Weights of a small transformer language model: a variant of Muon for these matrices, 382M tokens.
MLP neurons of a small language model. Each row is named by its layer, matrix (up: input weights) and neuron, and shows model dimensions 0-159. Each number is 500 + 40 x the weight over its row's rms, rounded and kept within 0 to 999. Numbers have three digits each.
A block is one neuron, or neurons of one layer that tend to fire together. After each block is what it responds to, as a language model described it from the Wikipedia text at the highest values.

L14.up351:463511489506555418527530546525531483527501509544493508536534540477535446456541474454502494544469466529493443547475502493492556497514461483456556490571495520475506507594521566550441468555529536509487517552482436440472528505524405475497541515483475489454512483473447413563497496482468501566486502541538524517521508526502523504516497475462485566527503486562531471533575477542521565587475443492553438520538459552536525486488564546566501559494478425446489536484511558504513514551430453
L14.up484:468503487515468581520537449529541433494455526450528485479534539473446460543488503450431479549495521462427563515506467509493506489572432552516477509558446531536548541491446425488457564457564487465545456515484432561531453526440440529500458520431462490507465563462480532463520535463477518454497490494500479509520462501479502496459448423533532517527453460506564522435566475539537517504487482558482455535513522467546495471475518501518471474489515422453474589437456463486550523530531514
L14.up649:495519446566499484539467519491520457513482449490550468517513533509491531512530490562418556645479561528449467561465463511518453444571440493569420573512461534489473544524447433453464530405573498488526450590554473459509455438465466493534515495502469529504500482497442476593538516520499524471481512491518470530507449451591477512489536519486518443571493554475502547487482444470532504518429487479474429512427451447468449514510473541466511500464470408444496494446488511492507532478547535
L14.up659:489518515505443509510546483509509493475488490486456501471487489527422401480508475550485487553502500534501511516461534534538449501559481498544465447537463478506472533492488573415512573483450534536564521496469473478540480428495498496502492450421426510484516469451473519518499535490472448471537453501464439544528530529527542513456481512538447506547488401461451465472578561487503549480492515467486535466546434506433460497570429522438588473465446439478483508473470547507531493542481420
Responds to: List entry delimiters. Separators just before a proper name in lists and tables: cast-list "as", bullet "-", table "|", colons after years, "===" headings.

L3.up291:522448545516506521510466538463508552489455550511546519544519498476457473513434475446469465540440513420562497490483566503445492520565518465475466500449464511484503529507486583576484476469459463500458574543452479466470518459533483476468493566554548526531508473475583491568523461503603465483554520510484521467521583441509499496502451486511440472520478484442588455432491569572548506471451481459477474525447545510490514565520563522483476487502466476527466545510510512555462517402470527
L3.up296:530456483490510459557523500439481494459485548500496432438447568472446494523543422513513486555493527565533555448515513472535597558531505444441520510526485486497390523450436593574515498552441429420484482446536541542623490479426511536476460442491507554533495510510472489443554509491484491481480558464540484482546500459489423466530458506491430501468513509488472446490530478475512484512450441567571454518544473485518506531477472412531491486464593430485462526495499508516491524530451511
L3.up623:552469515468430402522474505531542479517470471455503525469508592481431527471409552450472583523492488570496512457480460481543490582505525518518451527476405581534494483450560530479523488525523533515492509540584549491490475566470572453540490530541611514512502476491525536466444522449563524464456493510469518551466521509527476563483514505513504546573486544471464515550432436546520589460455545461497459493484533532508548496453459524542507538467578571544458486528437486500510468482518576
L3.up809:498395536525557504558541579461423591496472457607480574500486530503466551534485480493539503526457543453465484520427519463440519489580506489462578447548534487545535515505494457556516531478468504461559522457480562528573509496551456508497508508512491433517469504497486500566572544410542556499553476460483522479554503502533527525516481571539490529480561470494500499398483510472566450474473466465560468498461502472561521522489478566456477519470530539575468503433495516447481550508516493
L3.up976:485477508562527499538485465567594514522496565502455554563485468543483512539501416474508518459450480501511467499437446496487503508531525472438570545495566479520495515528464425523507516491486528489509525531511528572557450464552473555547482479485444482435479455469519532431560519523445500471497505561515521398470513473557532494541471487502542574477455532601526491443501496427529541462546464466555551505465570556450549531459498475439458468480575488497479493541546539513476560437579522
L3.up1369:515476483442481466541517523485490531500500520511493519497510489464461546470532462517525507568500482464521502446442456400447480570524516551523497530477525580420449422483472561546506484457515510508522563446525454490529471476514458382590524509500497510441440507465537481561460542444509491530498511386484544548495522473550516464546564505506509495500494549474546457475512502446608492377501480485540524553531534470430403558479464421502503489573561464509447559461427521501504564425531447
L3.up1457:490446502478509495509545470484542521557603548507514496470508479451549539529501556559408491485473594466525442482468435471461521564548516542466495537518471546517586522497550480534447473443501499474498494494441532503504567559453527511526429527522587562489443503522490476502567533384477513443512538485428518498512451460557510535498471514521432541470514531489484491544516472572589508469446472452512480507541495523467537518531475516505455473553457484490480464480438563473494592502488499
L3.up1484:468528497500439535555441564480513458574538525554514442497493555567439435497466503481455505502457530526524457414426592456512514470550557503508540528470491434474562529527517480591514495534498474552417554515397471524515578544479510499490518506493504405507481486520465534488452476479490484449567483473524530453454514490523450522465455584493533524453434460423529542476496485520560410539539487564517538412490496455492498500479462490484517479470441503525511456472453505526510519488513464
Responds to: Closing markup delimiters. Closing delimiters of wiki-style markup, mainly the = ending an article title line and table cell separators |, e.g. "= Battle of Wisil =".

L12.up519:540544550509529533446469424486434514498436558494512478441588486439526485504467516498518523470479519450500422529568503530478504496508533497511448485539477508497478504488534554545486492429494513529503518480515505504516448538472482539565527609456490495514538468493452414566492574484471487548459462452463550570511482517417506448447464539457563440502527496493496423560453483488506510532559540549447538519521525474527496500525622522589498396519547535542575434493510455483465528546511499
L12.up736:594530529488508484530476521496525527505535497516448476567552534497529557417477492477494575523501505494456447519499464484519456442576442500505500458487470440492514556439499549507506478506531525454518499492582502517495525542521482494525421494494561439500407561446475418525538494438479520503448408463475461572525503510516502496507477530426452545518551489425513479429510566490538541503520512512469480526535487490514459496508490581536484430567468554520525459514502508514483483492527511
Responds to: Table cell separators. Pipe separators closing a middle or late cell in markdown table rows, after names, languages or times, e.g. "| Telugu |", "| Kane Parsons |"; rarely list items.

L3.up505:459513553503556467483498489406536504497533533412514476506533485485554492457516482459498469476487547500557450460460485499452517536543519486462494477536495491456474473460492468488531643551438520484573560570591464486494529495533508443432467434535554462505489564526540573471488476497497525531609491502491443547534514461480491493505489493522504453498439507532530535528543457507420521485523538530431521478520440516527442435481473498466533417527465467492494474434450479492401472451488468
L3.up656:520466416500534472453499388507405514484453572500485399492497476501498512555553532512423514549478505491454483496589475496517464495528484461449474471470497503518491481507463550542453509507482509469481492504518529505558476507493435474456499484400498495469516434475568463511493483516531472563522546436490462518507534547465500490511476514487518507518526464448423566534576510495501566546515544479542429499443512453519418450476477517490465541496497471496528434462565568498406501597541535
L3.up924:498515483483469530524536503562552436466537495549485523457456515515464469516477526504526521574510480500530558461525505493569468504479478486409552507583554486484501468500519551443537529441534406485502485536520484461556499513487492457503428526518477526482523411474495517482542535450523498497472548530489538471420535491525457528610469480501533455526499440482456526482518446423567478506533518565469455498519508584498536459511534555519542517517526507463550469549489498472487514566592406
L3.up1128:515485503514466536474526500425471501449539500546518507481446484500477502425525558488461493544467531485573429420502434445511530444504545536530497538513563510498447477464566505492449571493501563476580496516539487469483555490446498485491485441518480432524491511488433455469579549523509563545514562454412398516476507560487459514459582482489412487531489560503510513505537518462510445465535505499463540483471526491430482465538476524512446524512464481446527467523482506514503538465486536
L3.up1245:542466456480483574519434391508488459533580516442518469484528501523520432491517482511526474465468525563509453450589486420502541485543493496558513547501566491433507477523511536456450477551510540505502464484540496448493536469439501514545506491420509552462488493527451493558476565486539488464500467489518564571488439568445552561482554505511520506481524431517517566499529557511509481458463481441431529513492537486461501555591565506468454473577601434547504416494477495512520464529460527
L3.up1279:445502540527488454476532470488449506559546470506440493464533492525519431475457503486475533507453473492509467488522460433512537529542505528525437459516474575541446464519574513476528554541483499435498496536478517560501477492453512534435440460477519463562528423490508510532473528475562493517514526487452492526490482508457505504502489513514454467577433563534497548487557533543507519424477541528530503477421483483468539528469477500516533552527506507480512397477588524493435478456462515
L3.up1295:426550530486493493557512498514563455472495470551566437502515578520494512520536513476552494572457469517557457517513480473482624470496508489494517515432492507454469412443503480466499497526431498492495500460491443473538534496474475498487493573477474508462474491453493535502522548506498490452545531527490501493501539502476440480512554487529550529549498555530450521475474512544603558520525473525454412474518526530483533433469486440519502506599530570482555507498538394479421481496501416
L3.up1435:509506495481509509569473582451393461542556578445519530549551534480462461537513414507553590511553476507425500537479526536537498514516546524519454454554507518493520481469479475535471551510404484497547472498512475441489553479489504535513480524492439464528466512467447486578453497452450492566516482485544472476548453530528512544501488500516522479520530486536497432558485537512506535511497487473431435526465443576500450500541475415513525513527494501525492534522512434523521525496442513
Responds to: The word "as". The word "as" in nearly all its uses, strongest in "such as" before examples, also "known as", "served as", "as well as".